config = dict(
    d_mlp=1536,
    rope_base=10000.0,
    rope_fraction=0.5,
    attn_scale=0.125,
    bias='none',
    lr_mult_up=0.948,
    warmup_steps=280,
    decay_fraction=0.663,
    train_tokens=1481000000,
    steps=11300,
)
MLP neurons of a small language model. Each row is named by its layer, matrix (up: input weights; down: output weights) and neuron, and shows model dimensions 80-143. Each number is 128 + 32 x the weight over its row's rms, rounded and kept within 0 to 255.
Before each neuron's rows, "fires before" lists the tokens most often just after its 100 highest values on Wikipedia text that the model never trained on; "fires in" lists the words (lower case) most often at its 100 highest values on Wikipedia text that the model never trained on. A number after a token or word is its count.

fires before: "ed" 22, "er" 18, "ing" 9, "s" 6, "ers" 5, " the" 4
fires in: "player" 18, "played" 16, "play" 7, "playing" 7, "formed" 6
L10.up884 [130  68 110 118  91 105 128 123 100 152 137 122 128 213 134 123 170 131 128 130 132 113 131 147 163 125 147  88 124  44  41 126 121 145 155 108  71 135 201  74 158 103 162  86 116 162 180 118  94 105  74 116 105 150 121 115 120 142 110 131 202 159 130 128]
L10.down884 [158 135 150 136 154 176 119 148  90 108 121 134 159 129 180 107 101 133 162 102 144 133 123  98 130 127 146 147 139 154 182 136  94 109 177 108 157 130 112 123 163 177  74 168 109  92 149 119 147 137 177 183 196 181 160 136 164 163 157 106  92 136 138 136]

fires before: " " 41, "ia" 13, " in" 11, "ey" 4
fires in: "born" 59, "california" 13, "attorney" 4
L2.up610 [174 108  83 145  62  98 137 100 161 119 133 133 151  94 147 111 104  94 134  57 148 120  69 106 136 111  90 113 150 166 117 158 113 154 140  83 161 134  54  87 122 149 163 123  51 108 136 143 115 110 112 149 135  99 139 108 135 183 154 131 169 105 119 118]
L2.down610 [ 92 110  99 101 133  75 166 105 113 106  99 137 157 156 125  88 133 168 114 109 152 155 135 147 156 213 147 168  73 137 129 132 161 175  79 126 110 177  99 147 124 182 117 118 125 153 120  94 124 132 135 119 127 110 143 171  73 134 131 139 155  35 157 133]

fires before: "y" 19, " States" 17, "ent" 13, "ence" 10, " K" 4
fires in: "united" 27, "germany" 18, "different" 12, "german" 10, "reference" 5, "conference" 4
L2.up663 [ 81 131 207 116 166 145 125 104 129 216 156 134 103 158 143 226 130 129 178  98 159 117 144 134 161 129 156 145 129 131 145 111 128 140 188 153 151 129 152 136  98 183 134 121 135 126 104 122 158 124 199 117 140 164 100  78 133 166 143 159 158  71 170 112]
L2.down663 [149 134 152 160 181 151 161 191 117  97  64 122  79 162 111 162 101 113 133 100 155  88 132  76 107 102 114  96 126 124 120 147 123  99  94 127  99  70  76 117 128  95 123 155 143 104 149 174  94 133 124 139 110 142 173 147 156 130 115 186 139 140 140 113]

fires before: "ing" 28, "ed" 9, "e" 8, "es" 7, " h" 6, " |" 5
fires in: "including" 28, "republican" 19, "two" 19, "included" 9, "include" 8
L2.up342 [140  98  81 136  70 119  83 110 105  66  99  97  92 122 132  37 130 102  97 117 129 107 139 122 118 115 127  99 124  95  81  99 131 143 126  92 126 134 146  96  61 152  82 120 103 126 110 144 100 158 102 127 114  69 115 102 140 108 136 103 155 173 131  97]
L2.down342 [185 194 148 157 146 142 133  93 107 139 131 104 151 188 133 101 128 171 131 149 184 144 169 131 147 171 140 147 149 141 194 148 132 129 110 148 144 155 157 157 142 112 144 176 110 119 124  97 160 126 137 110 175 214 140 120  89 117 149 122 137 123 154 129]

fires before: " " 40, "r" 8, "ia" 6, "hip" 4
fires in: "born" 40, "congress" 8, "california" 6, "1" 5, "relationship" 4
L10.up776 [111 168 116 116 129  86 123 186 167 123 154 108 135  99 167 173 104 154 101 105 126  85  79  69 139 145 107 101  95 170  99 181 133 154  69  79 139 132 132 123  88 235 138  85 106 167 152 152 127 125 108 105 122 101 166 199  97  90 153 140 175 161 119 115]
L10.down776 [ 88 101  80 111 118 169 125  74 101 112 133 118 146 119 136  60 138 106 142 154 156  38 174 147  88 134  84 106  84 135  84  75 129 107  94 110 123  43 111 124 123 108 138 137 110  60  32 109 142 143  89 118 112  76 120  93  96 102  72  97 117 138 162 129]

fires before: " a" 20, " the" 18, " of" 4, " \"" 4, " an" 4, " one" 4
fires in: "as" 55, "became" 19, "remained" 5, "become" 4
L15.up717 [179 125 119 183  85 175 100 149  84  92 170  88 143  77 139 131  99 138 181 111 118 152 130 113 139 102 110 147 154 129 129 120 102  90 146 132 149  79 148 157 140  99 132 135  80  65 129 126 133  92  66  91 129 131 103 160 108 159  88 143 130 193 166 129]
L15.down717 [113 113 152 146 115 126 134  96 137 141  76 122 150 120 127 140 102 102 154 106  78 200 183 118  98 107  85 124 109 113  95 131 103 114 143 137  90 166 134 108 121  75 172  92 114 177 175  69 157 143  59 123 147 118 171 145  89 126  97 115 131  69 122 104]

fires before: "0" 23, " |" 12, " m" 7, " |\n" 5, ";" 4
fires in: "00" 24, "000" 23, "2000" 9, "1900" 5, "1500" 4
L2.up230 [164  52 116 118 117 155 136  44 148  45 183 144 132 103 107 104 127 179 144 137 134 189 168 141 122 157 157 136 148 208 123 171 138 154 132 163 142 119 131 148 152  50  37  99 115 143 129 138  99 174  70 173 129 126 175  99 149 117  94  97 132 146 135 149]
L2.down230 [152 118  74  97 126 157 182  97 156 188  45 104 174 106 155  79 158 148 143  96 129 131 149 164 116 143 115 143 135 124 120 108 149 110 134 115 200 131 166  73 116 172 101 139 150 154 147  97 111 111 146 119  98 117 130 129 135 134 103 170  94 131 111 183]

fires before: "out" 20, " of" 9, "s" 8, "le" 5, "l" 4, "b" 4
fires in: "out" 21, "about" 20, "outside" 5, "able" 4
L2.up189 [119 156 135 154 107 155  84 187 140 109 160 111  57  94 122 135  89  92 174 129 136 100 129 130 143 149 177 140 128 114 184 111 179  98  57 102  81 139 121 143 119 116 121  75 149  99 118 105 123 103 155 180 120  88 191 179 141 108 111 121 140 108 148 138]
L2.down189 [134 176 187  98  98 150  82  93 118 126 150 146  64 119  96 122  48  83 145 108 176 127 106  68 162 172 152 117 114  52 125 158 104  98 108 144 107 157 167 148 143 175 133  72 181 121 111  63 111 104 171 164  91  46 161 153 117 143  92 179 122 106 159 167]

fires before: "ion" 17, "a" 12, "iss" 12, "ip" 5, "ts" 5
fires in: "mississauga" 15, "their" 13, "mississippi" 10, "swiss" 9, "mission" 5, "commission" 4
L10.up774 [134 155 150 150 141  76 136 185 103 192 170 138 117 173 161 164 141 160 162 174 121 162 130 156 159 170 179 116 132 136 190 160 142 134 128 130 211 164 127 128 162 150 148 105 134 147 152 154 157 112  92 129 166 154 133 150 115 128 163 159 200 139 177 105]
L10.down774 [138 146 193 140 128 170 135 123 110 131 122 131 219 159 106 106 141  96 154 126 177 124 138 153 159  88 117  98 133 137 125 152 116 142 114 148 132 176 160 165 144 116 124  95  90 126 174 135 170 134 171 129 143 147 132 142 147 130 121 129 117 113 140 154]

fires before: "er" 24, "ed" 19, "ing" 7, "ers" 7, "o" 5
fires in: "player" 24, "played" 19, "29" 11, "play" 9, "playing" 7, "players" 7
L2.up1135 [131  74 130 132  71 103 127 129  99  47 108  86 132 101 163  87 110 129 131  93 143 136 109 132 107 109 102 110 117 145  71 126 140 118 106  78 120 112  93  89  71 113 113 128  93 105 161  99  79 115  86 106 144 110  99 135 123 121 104  89 102 157 116 103]
L2.down1135 [181 142 134 165 176 125 128 140 132 113  64 114 140 180 148 139 149 191 124  87 169 110 120 154 154 147 134 176 112 142 111  85 166 155 161 142 145 170 123 119 183 102 123 111 136 105 139 164 160 111 141 162 144 109 133 145  92 179 144 126 112  88 202 149]

fires before: " " 58, " the" 7, "oun" 4
fires in: "to" 23, "born" 22, "until" 14, "since" 5, "than" 5
L14.up1358 [136 120 108 177  50 150 116 123  98  77 119 107 158  53 152 174 144 141 144 148 116 147 141 131  92 171 192 129 166 171 160  91 105 162 102 108 125 165 131 125  71 119 127  57  85 152 143 111 165 116  83 111  70 116 136 170 121 164 161  91  95 170  52 104]
L14.down1358 [161 168 184 183 135 160  75 124 162  48 151 115  99  44 129 121 129 149 181 154 126 168 144  89 103 140 123 170 145 122 175 147 177 104 148 162 153 122 155 161 129 172 133  96  98 116  58 191 171 145 124 142 111 123 124 110 148 142 137 124  91 128 150 115]

fires before: "ing" 13, "ren" 12, "l" 8, " for" 6, " as" 6, "ings" 5
fires in: "known" 14, "children" 12, "building" 12, "he" 12, "wildlife" 6, "child" 6
L2.up1334 [130  75 151 119  86 144 141 113  78  89 156 137 125 123 122  82 122 111 112 154 115  71 111 113 145 147 115 157 167  91 159 119 100 193 115 169 113 171 146 117 137 132 144 117 143  88 119 109 170 138  91 116 109 156 122 107 125  97  93 130 205 160 105 171]
L2.down1334 [166  90 102  84 129 105 105 111 120 140 154 133 140  74 127 112 169 149 110 177 159 154 141 106 107 122 136  77 178 120 150 145  88 126 175 117 112  95 109 154 102 111 191 125 100 161 118  92 132  97 146 145 181 161 149 135 194  94 155 123 124 171 100  89]

fires before: "ing" 28, "y" 11, "ed" 9, "e" 8, "es" 7, " Un" 6
fires in: "including" 28, "world" 10, "included" 9, "soviet" 9, "society" 9, "include" 8
L2.up304 [ 97 121 123  91 160 179 156 154  81  75 116  92 144 200 184 137 153 152 133 112  60 111 137 148  60 151 141 137  95 135 123 131  80 197 151 155 108 112 121 158  53  99 134 124 179 164 173 127 129 115 136 144  73 123  98 132 157 111 150 140 136 146 130 114]
L2.down304 [144 132  85 208 131 115 153 136 143 137  41 126  97 100 131 129  89  75 149 127 144 130 106 101 157 173 119 120  93  76 101 115 172  96 195 113 147 103 155  92 148 127 131 166 135 110 135 131  81 106 132  74 112 203 104 173  85  81 160 172  43 164 168 104]

fires before: " the" 26, " " 19, " its" 5, " a" 4
fires in: "after" 27, "until" 17, "following" 11, "before" 9, "of" 6, "during" 6
L15.up1398 [144 207 115 132 113 101 128  70 184 127 144 100  83  82 137 151 137 107 102 119 121 150 131 147 148  77 143 184 161 119 211 115 206 170 212 160 142 111 124 160 123  91 159 137 108  91 129 121 119  98 156 103  86 142 119 134 185 127 157 122 110 116 125 164]
L15.down1398 [128 178 198  83 128 108  52 141 112 179 175 109 139 149 160 108 124 125 123 164 100 127 131 158 106 157 145 154 130 123 201 132 118 130 105 117 163 164 105  90 114 111  73 164 162 139 108 160 131 133 142 130  69 149 140 169 163 105 150 139 125  86 116 129]

fires before: "s" 28, "ent" 13, "ence" 9, " |" 6, "," 5, "ed" 5
fires in: "award" 17, "different" 12, "awards" 11, "towards" 9, "awarded" 5, "reference" 5
L2.up1038 [126 164  80 177 163 151 136 131 153 151 105 139 111 190  83 140 114  79 114 147 133 109  88 111 139 162 144 129  99  71 171 118 142 107 141 146 195 169 184 112 151 188 147 131 116 141  97 117 141 111 188 149 117 154 109 129 122 173 161 130 155 133 121 161]
L2.down1038 [144 125 170 119 155 126 145 136 138 149 157 123 136 147 127 174 120 154 109 211 147 168 150 132 178 136 150 198 182 156 167 176 106 153 117 180 134 131 158 160 123 167 171 169 132 136 165 133 153 136  97 171 210 124 116 160 130 142 173 152 169 183 145 158]

fires before: "inal" 26, "he" 9, "her" 6, "an" 5, "in" 4
fires in: "original" 20, "home" 15, "highest" 9, "higher" 6, "michigan" 5, "originally" 5
L10.up1390 [132 163  77 155 163 180 161 186 150 144 102 182 121 148 169 169 156  88 105 119 151 172 135 156 124 163 166 155 141 183 195 142 166 136 176 168 162 149 131 153 158 136 177 103 144 123 152 146 161 133 148 133 168 164 141 165 140 134 137 180 124  87 112 129]
L10.down1390 [123 142 147  95 135 125  89  80 110 128 113 110 107 160 125  77 116 108 161 120  65 114  67 127 142  81  81 123  75  51  87  83  70 130 115  57 127 154 146  85 101 121 111 115 102 117 175  94 143 133 115 139 102 134 146 104 104 154  75 116 101 105 111 121]

fires before: "y" 23, "ist" 16, "ig" 9, "gan" 7, "ical" 7, " o" 4
fires in: "or" 28, "original" 7, "bacteriologist" 7, "microbiologist" 6, "sociology" 4
L2.up26 [134 173 150 144 173 177 133 105 119 155 145 127 152 162 150 132 116 168 153 153 181  92 183 188 114 169 154 142 144 134 132 112 110 158 152 125 106 169 173 174 123 162 128 141 147 134 185 121 126 138 188 142 121 139 118 131 170 117 152 117 181 133 102 146]
L2.down26 [134 122 118 129 130 126 135 121 118 100  65 100  93  79 152 107  59 125 122  62  62  91 128 120 111 123 115  89 156  89 102 114 115  99 122 156  91  53 108  48 172 137 101 140  74 107 110 122  94  76  92 110 144 153 100 127  96  69 123 146 112 153 134 157]

fires before: "0" 24, " |" 11, "%" 8, " m" 5, " |\n" 4
fires in: "000" 23, "00" 21, "27" 8
L2.up822 [142  77 155 121 116 132 116 147  74  80 109 130 100 138  85 150 131 114 114  85 122 149 173  97 124 141  76  96 101 145 101  83 117  83 100 169 145  84 127 113  98 153 127 104  97 158 117  92 122 105  55 120 103 121 109 103 127  83  96 101  80  92 137  90]
L2.down822 [145  58 126 117 188 124 135  93 119 144  78 149 112 164 144 134 115  76 117 110 158  99  96 112 102  53 100  52 116 128 124 176 127 100 178  73 119 115  73  92 125 119 143 175  93 132  94 106  60 103 154 150  65 161 168  67 163 137 118 118  97 127  79 155]